From a checkpoint of a small transformer trained on Wikipedia.
Size: 14 layers, width 192, vocabulary 2048.
MLP neurons of a small language model. Each row is named by its layer, matrix (down: output weights) and neuron, and shows model dimensions 0-191. Each number is 128 + 24 x the weight over its row's rms, rounded and kept within 0 to 255. Numbers have three digits each. A neuron's up and down rows have the sign that makes its largest values positive.
After each neuron's rows, "fires before" lists the tokens most often just after its 100 highest values on Wikipedia text that the model never trained on.

L2.down628:141161154106143118093107095116107115122127132131172136139107130110099108096157175112131138135092141128167148138061146075144103177136096098155191111131090144118164133127112112154100146149119142110148146122171103168123124137089087118119089129103087162107121112141115138186114131153108090141132159109120100121154135112153127125160114123116175103149128118127160119124130121137136152097137144172148136121141130121131140109145093057117116163115176172154096107104156116065142094119100116097123130121140103164130150096143107136150154127139148118107134123113130114141144125114135157137
fires before: " |", ":", ")", "–", "s", ","

L10.down676:121172115155149106151155093126127137146115124091137164129125119144181115125157134140120114115159143156102126074080094148148142119140145142155110160123124116061148064108157116118145087154097099153115090103113141123166136141131135173046172143103088126159167172158096089127131093140128108138125157085117130129128122138140119138107109154125144103125127098134109141123143158132146131131150124136128086152145131144134080170094163145106128131138131111110097125103136121178175131136158127087100150150155137127165150124150138134150160130123136104099116114112118121145108131107135156147
fires before: "-", "\n"

L7.down547:162168116107093128104147126137082174110113163124155112111145064152073126167138127148149107114131144139112129115127118140131118146142113118081131137111101154138143128137094172127099100133129099114111142115109117118130157169134114135119072125163173163123090132129092132129127117100153128148120141079140114106141122135098140157110105077155127135141132085105112110079139158105179132142123113130122145123087102149126130122127151107136150185145163129118064137143108103164117145119103114070124117109127146138148156110149160104121147122114156130088162112130156102094167157083125151151
fires before: "-", " the", "\n", "ed", ":", "my"

L6.down157:150116155135104147082100123055117149133117107126124093115107113134166132073137093109109124125143064130142122095126082111117139138126104111127128114127123088111153122126091145123101139189124074118135139121156132165100113144122170169133102123114152144120117089097131127166154163183092143173118139118141126129148156102120127093130157091134149193163132107111131109161111146150138124172156121175102152134123131147153130115103116138136124097133122133123112157145120092094126123118173139112089147110112139159128113133131177108142141126124136115101116148111200137136121135092136153126
fires before: "s", "son", "age", "a", "ed"

L7.down590:130103099154092128093127102132114151114123156128122120105117137096097145145125115140116121088110127138115160067104082154168166115134135145114114132105093147167110159116115092165121102166111121118127108127115162098135131093135153146131116142136118117117136133122168110125081172114157116108140121090127143075145131157136143126105092094102166087155138109132162143135155142180144125152158106140112109141111164085183139105141121090159192154110157111088102111131117184122100129138108120153172136095107120123111131138092148147102144116112153121144172120136151125166112132161113151106
fires before: "\n", "ary", "is"

L2.down287:157125126129130126115140111153117087139180122106115084158151111140063140087137113122123111153081151137107102090131107107147154151131172096115115131103137131085099116160135141116149137092188095139143118128165127148095130125126136118150150122137157145153089134146157118144155128130109105147136146145107069163089108121119073154149141100103101128097112128143121129170124147121167149116129123143107133096146131075118111072127171100083155146113123169175118155134144105162123122149087111148116156146124110124161122122112151134120142127148142148142107077078088135156119131120133151140
fires before: " |", " "

L3.down727:139132128147149073118156119122157121142139135098118105097125128113104111140144090132113101136146126070140134113151121093106124134128139122131095081107128141164121135120113162136153161109123074141117113140076108153134098122127113147088113121156119103135143118116126135102214138140071105128109114118122157173141134156130118175128120122098128136105153110078098154138148098164149171143105126093123146107142148161090087124101181080123136085135132146095154090125083144160114128107166138145109141124130151118167146132140118142100113123131169129149114139179143141131138138092083115155
fires before: "\n", "s", "-", "at"

L2.down223:101145128154126157107153086133107099121146111079103150184124126125080131111175102147136118161064100146137151131121092113136133168134131146170169137132147131106160150157117145106183104121097116124151157129104117124136108123106142136138143122136125163109149134176161099113112132146151141102113115123144129131126127163164109154109100123097116116122102152111139079172120138119160067079177097148097093110134152150192133125124126154097124129131133158080146119153151107138122134115139164117137146130120098133132085143110182140128167128168120121120114124111131166093116121127154110149
fires before: "\n", "|"

L3.down438:121059115121106112119109156115116122105101131134144103117158136119132096121118149140115102121129124131132098107092110116100129123136104089117094075113133142097089151132087090083169142120123122081155136134091127093142127078134140082132158116118161167142145121134131155123169114125144130136113114097114131151174084104103140108091159108110132121101141133123106141180138159098091111107138061149121167133075106112133128136144154133140130107123124132148104096108133147103128127165181095155145136166113140149167168148120121122097154180123141137160161173141121166134108109114135125126
fires before: "\n"

L6.down372:100111136111135142126108132123099130112103149164149174114147117130145079130127115147144117161149133116182123145127143111175159174101149084124147116159141151098113165126121127121137142103126093141157112147188121095132132115103099130134131121127179168145168108130132114139145134150127116100126146066135094127122134137092128125135118126158125096160095146168147108179158132143150135141147147112157105095164153102119141134138129128139088109091151101188134111148160076142106152155147143111123109105129191123124154138136148102109143125128127125075129149079117168108162137148117188141
fires before: "am", "ma", "m", "na", "a", "ke"

L11.down542:125132141149090142114181100096131169146123146126103156146090152121132104107163161134151125094115079099127129147124136128110117116146126119115161086129090103108167103114118130153121145108129112149129128115149111136108134128116117134137087155152142110158133152159126149117093157144109185131169156086130160116150131125130132109111152152154156119134117123174171161134145122172072092106106100173086083138142097147131118108140117099175165152152114136096202095166075134117113156130115104155123147106137133167119135113142126131146126103190112121132137118140121136154116133093113129102
fires before: "ed", " by", ":", " |"

L6.down512:109131143151154121147153136122151137098137093104126167118108109164111077145127154123122158099124116085157124073124174126133090125111116122137091131190153094146123120121113179136160148110117129118150125172137095107129153133128140125121145138128178146138152130128063155081127108146103130083166142173084104124137149156111137140097137117135155111111155146154144145107122143130131129122114129123130063163125157129130108156090144149114100169098173098116180118132147104138118161153123104117126109136147134171098127152101154092083084117149148123130138142138125107116154153166121090131
fires before: " |", ".", "c", ":", "th"

L2.down754:126142144112138117143104123097122084126138102096143134131127117125126141125152111122074111136073145169145139086140119100097127132111143112086151129159145117152103141130116121122142145105182111130114120131082173166128101156132082106143171162104157112131127139141152136139140135133105130139134117128105151130083110121130140095151140079140122112069120125090135099156133106118095127103110135128128114134133140108156137112135180114135129122106116127150142136154096168147100144157082135135138160110141152110199073116125137141096129080136226112149106137172129129133133123119118185105
fires before: " |", " ", ":", "ed", "s", "da"

L2.down72:158085148122141132093094132143121159110082139105129102126125127123117091112186141153128117125124138142153158135119118135138126136111114111146101164070137106141095159159133118110172082118114109136142135088119128105123108138133149135158154104134137119082166135179153116084154122104127095158108099089160128127135139162197134100101107172124131127150134115141134155135137081143093179137169110114112128140135079141156145138098147109103103164107133133135136109094179135113167100169184131120092107133160110111119126129106110146151122127116174131105161097125108162119130141091133136130
fires before: "\n", " is", ":"

L10.down144:104147091086124158143157139104168065133116127083115113140173131108097132097128141149081094140121181089147099081129164125109118142073129125092118136165109143116117162096135119140129142104125148109152117151107137145134128145148157141131115108074167088131135115191150167099121118116125107161125108133131185154121128138126111128139137056115119129102119173127101139101122144142110118112124167132162103144156148133105139175139132097124119104081110132151123163094108138094106112108101127140145144123113135138122111123110163170126105170134119111145145127135102120093151142089109117131
fires before: "t", "der", "ct", "y", "cy", "c"

L7.down339:135107149154143101117103163123126107121154108085110100130120080085102142152139162117178121128131141137106145155128136140145109147129146122128095122130177082154127143107127140092164145093123162155124110116157156128170125156121151142122164102142166123151137124191105136137105093113123115133134133155130105110142132147087111112107096156164155160128116102141128177146151178116087130125134158117129152138128055119125125127128155091139078135084153155090117124112141100122179144141112111131087176121132109138113155111097155089136112153107151156118121149108127120103111068094102142130
fires before: "-", "\n"

L2.down561:190154126120108103110116147110110107107124123123125115094113134162107124059147150182139116133124067141141130143138134124137113153126134130135139116147064133117135162083153108126122164177099076134090138122141117180128140137119140149136157156142146154115124133112139124097113152143127136159080079057150122123171148134155130074135115156097099092110135142145154102166074102130141132127173133110116139115156136129117132143119108099150111132132124117122138104144106131149138122154132154104126140092149169117163110180115135161171125115173127112135126139152095142151119090130143098121
fires before: "s", "ing", "ed", " |", "er"

L11.down664:147133111109185139104094139110098173164153151127126123157154141132147110066102118130142136097109120137115161125181132148091091133095123110110155111112130115140135176110124112155121103167113095125152117120131141114124150112117128107134142140112096094120144091124127124132123147163125112122138123104088139123142128125145081076126117124140103126109180136124139150119119132138121099111103112097101087157143129141074110128121094136115112098095118147142129137123089124130126143166093151126129153063117142102169100155142091082126162093130179087111105142120091112142137086069146074137
fires before: "ation", "ing", "ated", "ed", "ate", "ance"

L2.down51:085150156104178119127058157153093115112144101107155084138105115104112119090140137172150126132103180110102157111176156094121082129142111126133156122115154121130147142117102102141150150142147109129120087135124087110116109135100124123140107129135150118115156121162145117153103172136104118120109129153130121144084120132089138102118133119127151148121168101103138157135154121129109124170163131131103130138120171124122066170124120088107103141100170111128119136104151156135120091124128152130129151094119169128138085164158144165161128092140143127130159143084113128171095139173098157118
fires before: " |", " "

L6.down148:118112113110147090140124160084114098151138110156113110120114155107151144090122137093091134108136171152153151108122080129127177124186100124085167137063109106102113101154132126140139145170127149148151125141118138172151121153136149125112196131126153146124140174096197151133126156122167101159123114110097138133103092120164115131158153127128141111123122103125129134115127107121105087125145112147118108133082086085151149154116147123136140119141136122131088112141093103089144084126102106098140116148113140126151129128146133119165178117146154098180121119156125163127118121103134118153
fires before: "ic", "y", "act", "ed", "is", "s"

L7.down557:122120117098088085143168133176112113168130121146086126121180105123124131131146089149116139175117135116115135166152133095149105126133133149112088088098167134127113106087140144086151149147164106187105117132102153121122142143108105175108141152133105143135109153141115125145123107141096107161095111113117148126155102147161147134139086180145153131133145096130114140142112148128151109161112119120118135182132081109126082125117137098139099162127103103158082099141079146135179110110127129113110177130114099125138155124099120109144134109103127154149097131120111098093140160141076145101
fires before: "-", "\n", "S", "T"

L11.down564:207149144115159151148187165122124099117160126113124115104112148091090133092117172078137121128147119150122143143163142112124087106113124108175177116118151134078072110150153121102143106135129139105111134135098146135136100140139102096109152108126097163148142143150061121124134123111095131154105111137079133135120105127127149130143166129121137111150124119127139158111104129133041126118147164103143118122137110139138116110106125115149082109137118134137080104126129109152132111127140149103176109142115139182115137076139111133139104132149110115094119119121152143076112117131131082120
fires before: "\n", " of", " and", ".", " who"

L10.down128:136156112079142118117138085087121093115125128165105146122104101101149093132114155154114163093155102149113115137142136146114130144162170103117141069104170137115128110141128136122119105143109159118141136138135111155110156133135048140110163172157139141141094100112137154191154131122121162136139151130132158086145140150178113141112168145108080134138157116091137166134115117110083132086159099097117164112100123149067092108134140126121133138121101127135140137148134115128129170126136121099169109109112150133116127110121103079090136137145128154112096111117130122071155124118108108150
fires before: " |", ",", "–20", "–19", " –", "\n"

L6.down644:087100103139159147155131128135157136147128178129152124150087153092153100099096080146112123117160117120124138139151116120119098139084091156115098150125107079138129123136105119149129145134127080112087118103135131130172129100151140119135158131132154073116102140108095116160116136190084105140139113093096169137111145114114141116082147151175130106120125133153087103077163135121134095173145125103122105152092091109153140125118126109087139064101109158123147134111139125153116140139097105104120164161146137104131145138126078107166127123116152122140117147140103113118122111130082142099
fires before: "\n", "and", "er"

L10.down32:153164154102132068117117167111128087131092130086128096143129139096101129089108124136121172092123136144102123068119163129071102124145123099141101113136093130148114121151162089106128149159132166145162142128105109150123127114103131158154113110138145124148137125175090135109109123133104129123108076109134120110172130147144103129156147057106158136092128097100165145165118157095101119082124115125110100124131132100147120136140119111146109124089114155181154121125116137118109119145105140169125096127171122138137128121153106173131135139125135148139095134123132086143067119076135132127
fires before: "s", "i", "t", "ence", "d"

L10.down319:095124135109156123095120115114180120107123131112130113137128141111127109056125124169121131139173152125173137137134152156120098137130167158118099086171165138127122124112090124127160127157145099135097119108147131145081162144113077203159090132146148106105122153151145114129142159144113135102142162095124187112137089125143106104133107093189121145091161113146121144124129142072114098101149132108120110138110118107127144149100156182123130157134108100125138130097136156152162107120098121126098148122145117093132123102116126129128150141130102169118121096133164137145177122123080122123
fires before: "\n", "The", "et"

L2.down740:144144108124142126121136168114116070119120145057109131172105168120105143110099194138134150132132138124146109123131098146081095139136121115109118136094188122132114137122128138113131142091146131126117144103164147128155131139117101158128169118147166103172172134127169128104123151133169122120131138138127126092118112080077087086116127151130138108115132127071112114119157103093095135107114105099161122164122171110185111121119138150124089131110105134112104130116115162113160126132119130070128124116116147142129135127148112107119146078127175113142093165137135169074127147135130106122
fires before: " |", " "

L7.down237:096136158079159109128124153117135072145145116107120155111160096104115146041106055137099147108107102118145179167089133139147087115155115098147156143135138095110140142108119095077138114147126160122106157155133152099120133102171141162134118160167123143119114153115138150131132107136109132128171170127117142135142156105120128122126112144138124139139124135135130131148138117126149107098120151158096080140156085117157160106140135146102138136080134104106143144144151111121136090093099116160165169144136109116148120128149169171114143154129129139114140151095103173124128112103117088122
fires before: "\n", "==", " He", "===", "born", "S"

L3.down578:096151128125165108134132146067084077133116107144111104136140115089131157165128106134155114105203117143146109105123119160105153133121130101172137131149115155143123109139116109171119128146136139148141131106106155157150115160148163145143152114158152134061124120153106106115101134160135134180106107118141175151086140100116138130142146123130166151125128097124133092131111130079072112111145115121152126123126095153110151173113128118163107151152123136163126127128115152166127139121141109079099110168088177133112141110162130131135113104107142125150106112119140108084138077101087105113
fires before: "s", ",", "\n", ".", ":"

L3.down59:142134112100143098088113155100137130122120130100106090113127127117120162090133101116099147119104147130168134100158123137109094164132153161100118077150101150138144108106189140129111113126130130116047161106130134153137115140097130162141157133157134128101119138140130138122129110131116101132135148114128166108135148098128137111136138133121126126073198111130130064130181132143143142085115155124132163152107138126179109145113130117108100121109131110159127148132137167158174098177123112123126130147100160101110138149135127145133105098095136088178098144107130136175160120079155170115
fires before: " |", " ", "C", "0"

L5.down173:112130089141131113117130158118163125122165126161144118114113150137130124070120139113135080081104088138159155149081134136130116112095118176127102148097129111145112153147145136147138147135116153173137111124106171134120142161119129153132119135096140116172140164052125115127126175138132165135098097139102145129111140097140126128147139140086131126125129122107161085121113105080107133122132140127134126151115145153117103172124126184074118139133134126090124100124129182111085105076143078092122156094144083141143108136162135138171133124117182106089118154100120108129099136129143132130
fires before: "as", "ad", "air", "ay", "ron"

L7.down653:137144103167155099097120146104123108148104157131127130118121099128110105109100119150092113091142175133110144114176117117115108131179156134167116118073128108167091161141137111154156147142100124094101133145146145149101152138114078162166135152139193110157134141166152132130110172149156119112088139091147149138138136145144139131110128134126128160093120116121149114147127105145128163112153110132150143127157148147175121145148136175095138180127113145159116184115126142127142139138100180185165117100134152141149098111177121144104133137146148115136120105155159139108186124116125127147
fires before: "s", "c", "mi", "serve", "par", "d"

L6.down479:110150107110129113113121150157122137108130136142185111107128104094105106109142150088136107105118141129090088092083145081135122145122161186139120090066096131163148115138154135110134175144124132173135142156164153166168162124101073167104137131129099141124140143106128121123176138078117112098126134160096134101122151074145123144136144109118105126148108103115121126154121156123131120113133130156119070079109153168130133128180104140107153150143141113092115107111108127097125115114162124112140079118147056137113123123158140145101100147150141137114135125095108123121121124145134134128
fires before: "as", "us", "in", "ic", "ay"

L3.down311:204155106143092103127144150106125151125111107156153118110150099130127147113136142128137152142127112128173129112127152119145133141114126133119110139124157151124119104154138145107136128100120164129159107172090154151127107165112177115164125084111117107160188121154102163092122132089106115143125122130075131167138131146103110091132110123129135084167204090142175133136120143135135131124142096126141119136136093111110074144098088133136117131120132082109101105121109126149143117145175126103188153123146132125125104127131136089170132087122118125148102138147177109105140090119136079112
fires before: " as", " in", " for", " to", " a", " the"

L11.down158:135147131113116112118143124144123112102131134086171122165101127138157099072145129121120107133125120110162076125124076125107133127124119171094151123111148152120148147171125145119124139134110116133164155147099188162129166151141109129115110145092116110108131080116147150161158113125134108127122105101116150124096116115118102107123190066125070154130153162083114156105119167112176119133135141139133063144110108137117109135176145111129140122165100119105095110117120156159102081140115105154098101100121141131088133131136135160163124145094098127121160158132138143156137100142160095133
fires before: "e", "es", "ed"

L11.down617:124090076137141109113126144139135118117120168100153126155121108149119135142166123135132171145139121155115143091146107124117113145158156116085100122128113146126102145143131155151115119045124116123104106126119132113138134095155153170129168106150156110141062101137140142133173112161150043129126106108106160109113112127108118119102132146091086113134164143146161109111119122096135102102112132107095129125152118151172131108104129160113154143109138129078152104112137131126133141109104106149093136091183117156125155132145111123097126124123168150120101115174088103114128170095095163146
fires before: "|", "p", "\n"

L5.down150:106157108082152122133125145107151123082150128172101126127158187094176104116094100160102113105123104133171130128141159108083096140133154115106128131126136134141121134139110163128124184192080125103159132138173144123146119143149132138133133077139154103095124145130137123114144162139097137094099112046126109116114122113131124113164143140154117145116154102166148116143071121104143116173114112116135154144131139081119111135136132113128141190126158146165155133092127113109153122130120134086113107127110128136089106150106114112145156095162160128118151118126151127152138100089138106135
fires before: "ion", "ed", "ic", "ing", "ive"

L11.down183:155159088083145075124146102124117083084140137145108155124126151139120135145127169144120147100096129107127114120103115119109139113154139148113129152117156102109143183104174107104147142139140165136132101096130158122128123136126146097131114128129144115131136142126161118183114128090136145137159117096139091098152116112094112134117192092124143101126108076095115150086083171174177131156100138092100098121130121126117162138150112123149123144105110130093145114125136118112091156126109109130134142046142117160135120112150098126129113172111114096112163126104128122123113133090171101090
fires before: "t", "im", "c", "ed", "-", "e"

L6.down730:136110145154155106142147148106138083150111146126128165117134087152137131152095090134131116125108150100153115130134145165157092169106131108134125111128165112137091171106135136139178108131131136142135128125144177119128171126165129139136141132131152133130082102101131115168110123121117129094166097101109165128140137126092138103126105123118120162131124116110064166110136139125095122125130184104158167130176113176152115091116152113128084080142127132103108140127110081131122134109126135170108123064104117094153113098121140098090157142137117083095123101130118141095080141127143072131
fires before: "\n", "-"

L6.down509:082152134140096124115097095111108114147106149142189126145122135115116145143145130137128101115115147119133134129165138126127148138098105126126138108119113114123153127144137107137130161113083159133138057113110137139128170142159136106110108146075153100123106119171123125077123188133111115180152121088133101115120180126085165134111148108118175124130105119153141104131168130119135115129159089114094136135125135155092119092091112136113101092171155111100129134146157160134102110135098106103127173122133187172129127142132122118129141131085130086170139156128114127108183146154086157127
fires before: "\n", "n", "an", "de"

L11.down250:146130163168130086077148131144111142146075135101131135119120129126112112060120129175134138120157149103132105084111111188137108116124130110140124118134162102127118146095076116146124128128158118088111152091192143142126137099135146120120116095120121108112172137131178142127136137133119170088121131118148165149150143143124074141105147138141151118120125138189145112152133115179167151171136096129123146143137154136152148115149109139129118128136113164124121118134109165167166127131129141118081180138160137123157160149109165124122117121147120160167112115128176130117121171173127122098
fires before: "\n", ".", ",", " States", " United", " The"

L7.down584:138127142134144112141162127101125198127136097148108138143154158082192140123117179107099095132116064114113131165087144132108124139077146154152126110179112141133131136180185088108156138117142149111128146142106121130153112106153140124125122130156122141129107111151136095154152132164115092107159150151104118140143124115100164098156115135162113146146165107124086132153153100121136128127105138129129149112104122146147134139128122141139170147149112176172087170129137128115167075135103138123116135087145103145147147154099136175141115077126127127117129148130144159117124141089085143128
fires before: "y", "e", "ck", "ies", "st", "ic"

L2.down514:165139114098120116124118167097141099067137119125113116163140138123130145090127116152096151140135121129102144104125144112174122177151127116100136080067158108125159111141131113162124144166116124131133102134120150151127106149155145124162152057149134144116128113146170135112132092101080093151155131165148142087129125148118097091092134086122137145171161086144142125150150118125090109127130111109128144083113129094166133146117113143159117108108148126126131125140116164167124120171163115129099167079125148136128157158150145183146151137139093157143151126115149137085108123153106112105
fires before: " |", "4", " (", "1", "6"

L11.down350:182133123133092144112145103121178135100163138122144119142125106137156123159134117132120083152102143139113150147163133130109139135122158085113136105065168136128110139142121127172131098157152140171175130138138135151160107152151142134097151135181157101072119106156112140118158122128086092118137151153088135144126152152134105108129157098123173094140126113203116155143130113141122113134146159105102114145132125154120099125132137125116103130119118137147133150131119125094160073142090105182146176108184123151116117110125091122145144119117158118116167122117120091109101162135121156169
fires before: ":", "\n", " (", "e", ")"

L2.down66:115122150121104093118136160119140128143109143127131150115101140163113108168145132128140063142142105150146164103100119149112144174120098161110127110149132167138142072135142136097132133169143108119199153087139095150132137142115092153142162132174133118120124162090117093152142138111135133101159139115152136165157107141133120185114113125115117119101133113113161091131077140142159126097162143125095142153119109139126146124136169127114121179189119091136133129124166142162135087134157103122127136132184130126143143139130132116109120116053139128145106102135161107080148094108123143106
fires before: "-", "\n", "=", "0"

L6.down504:123104146119129145105111080124142132142062148106120159131138109148112146124160144104125120122086142143109143138138108146138103156131102127130153181137067175103134150138139129131129126095117138144121136061175124159152114105122150145141138092118113149142139101078096117081164131100167135143136149143140133110107134108107144132071116096088113110132105082122130108157153167158137124140138126151159107067110138139134110165106138122155174097106106115167146141150126089123107110120097114114106123128139121160095124133149127105072132130131102145089123095132121140164129087114069114151
fires before: "s", "ke", "ph", "d", "w"

L10.down393:133146131137152073130144115127103122170134099149116122122131156125147123064099095156077115144161125151106133124157140128074099139121107097156170152120135108071147140159162121136116122098130131098101175160106097103153179111101130118146150125132125138182113139111159141109108136105124145128135138115111147169134152155134146125132142128130150119132138129121105151143123130113113150107157122157150113152092128098149134157038164124141114087141115115148135160102093143117116103152131106098105117154151140135143177132145151104154098105094167121096108151122118159063141101143147153119
fires before: ".", ",", " and", " by"

L7.down622:120179114143147094173148103161062139155194116075122121115145132131125168072110108106117103110134110084118104124128157120126123149142128102092101087105107120092160143149093158111091119096132136136097113136161128173151115124135160136141166150140096125101116118132135137150133112160113135151128150083128118110167130085153168087140116162135106132148141123158118135142127129098108121136149122163120141082096135094184123146111156138141109120103168127160107090111124128121121061151165148122117167097116127113133142136173115128131142141157123145147121138113112107096116147132101150122
fires before: "\n", " |", "s", ",", " ("

L5.down553:095094131095133159099128140076117109101149141136110085107137081117160087095108103135129058140116134151209146129122119130138128116104110158151133119127094096167140136193127128167080121118127139139149131157122137159092145139109149129116097122143169129105092139179117118088143124125153150125103114133103161115121099122144158124100150113094118118105130113134143156143074075120136140143158126106129122172119113112154111170129139123123127141138120128141098153142114116124134109117142092124124101116129120159094131154133126102105145137114174064161188101124106091143138146119125133152
fires before: "ic", "il", "e", "y", " of"

L6.down440:102095141100128154078123151148109103163114112081109117147112113144125124132136145142133142120087126089120119112131146094141127146124161116103169138155139114102123108148151142126131147108135142153101121129168158141118155098125178152169113101099138138083130140084109133121158078130125120126089172142147190121147102148102151096071133110108172124095165128120126143153115155155154128102136126138153112137146137153137110119151121152121170189155149101130137162150154161136092106110098139143152098118139105143132115117173085171165145166133131132100199114141125153114103128099137121121
fires before: "\n", "d", "s", "u", " of", "t"

L2.down534:150094142103113122160103102112136129140126134129145120126143150135137129108136118123124116176124079126098134143133131112142146125093108092114119113159152100050147153141126148118141092114172081103097131131125121130104132097076115135093128115190135099147151140107093133103138106130093118107160125139090117115112133127115147087070151144141136095103167129081103175154133149141148160107090118151160169136123136098111098142100109104096093153139118116146108123089103185113110129113131111076158143154124143119131100182112127125114111146138136162126119163107147166086131117153116091137
fires before: "\n"

L10.down271:136150111099105113087114104114121096138146166114120089098138123136125104183205121143125142134148126147141130146176148130123106144121127102112138088149130151160105112134122086159102144109131127146108142141104181103086137121104125090114144132142118147156038131107125135148129133098116143134128096126102152116178106144147151088158131139150101118116127117173094140124144127152109145116140110110124136115080157075163119166094132085122106125113173120141103114144119101161165132121117141194128130071128131130105124151147143082158101145116120144114153163126121115141129129147111158143
fires before: ")", " (", "C", " /", "^{2}", "s"

L3.down704:163072161143139091108122182139130128103134125122122125141138107167134100157122151144130124121166098123104139082134154121127111114111119138127141126090147101143096113135144158118118088133114113154148105164113096113141155149122119172176147124129156108130207136170135131126167146117122147146084137121153150117191106153160130145106100103123111178150117094152126121122157126107104100149160136128140163125134137160093118107138173133164128118118139095090105143080110114130144142094189151093111118122138173162156109125103100078105175142123123111132128143127132134129105132117113120170
fires before: "-", "\n"

L10.down299:167102127136105144133109122097105162112147111137133151093109114190106156192117157112101167157124120092141113087131171120127109162120156122136147051070093118119130121179134105173095120131130113141118130087131147132143093144124134154168099125159102107124154129101149156099132124134159118157109113131094187158142118140130167089135094091093140160139146128134154119107127152110137114134139132115141143113092133144132137110132143159135146158118146152159127118160103168158121116135124160143108109098095089153095088095100112128140128150126107122143145132151156090146124116102126120094
fires before: " to", " that", ",", " the", " from", " "

L2.down249:095111116124094101119118160107127143106105143097150119105107070139109091164115110158157121163113148145136125175132080110162169143116137120119122143104149130138135134148124168139142073118163112137118085118163121115118124143145148150139114103136157157100103109116163083102142127128145091176120119137147130126148129153163095159101097127133147131107173140136136156160109117128100148116151123088119136125127089157160115132122153090132126158106147126110165101141115168052163082118111112149166157144155130108111166077114102132115129122107183106103109112164139098124142128115111162121
fires before: "\n", " is", "20", "0", "er", "tion"

L11.down432:127162105127081165104086146081136157115162136115131168136132139152098106092133162166124134120128131126126144139134113105142092107126117139144101086131161103116110116149131128106168105139093085123165135142127119115112100131150154157173137118099134112134101104135169132104112106113140146128106143117108129151140075152170131120109142132120129146171104154114143139114112146087077137137106092138071160155117176096145143113124154115085144168149112136123121150084148140091111136135144156143171105136169114173153106137116103138152133130087184179133131118118100164169148108138130108101
fires before: "\n", "\"", "ence", "I"

L2.down457:104141160134141120138133111146103095115149154129120131170125116155090144155117091092135119148108168159114172109138144105136122142147126115148135144129142110185109135096130129150120131098148160144127135191098137127122049151116170160129137123082115127132117117187084153117098150149128132158104089119112135125103157183100107150120109141121143126149136147140111129118142141155136121177167118160124105125109099153115126101121141139121104134064158129129120111178114090143091172147125171173172142146109118113082104120131114079157132110154122114130099151121098140097140121097146128127
fires before: "\n", " |", "n", "al"

L7.down532:162140166118183112153117148111120079099144097125141188084138081139131139118142133155113171138103113104141108108145117165142098151103102118095122133160144145133116178117135134147152162158146125106138147128110146100104180117118142122145149080106118130129126105110191127128131169140151132126135130114171162102140085128128161115137126143160133104135149133110079148122140101136105069122131095135092135110099108153121130140114123165100126119124106181156153132115143110123097154083102129169102127105099159097119148128112115094106161147108112160131095121116149126100125178106124078127
fires before: "\n"

L10.down349:092174134141164115103113128114154112121138147167080135085128134159168124174162157113110094103129147115181121112100104146153147152093147124138119112127158109133146130100119113144170110157100142137171075064172134100104100123119148138148123091121147090122136156102120142131142116099150125164153141141176137145149108083129127133152121128121144087112144115150123126100138131138125141117119112135155131094092121110129123177142118103168110183134112114189150155174096135093119119124121113133117158124129149127158140151118144166173130106118111160105140122137134110146170156134090158096
fires before: " 18", " 19", "ter", "ent"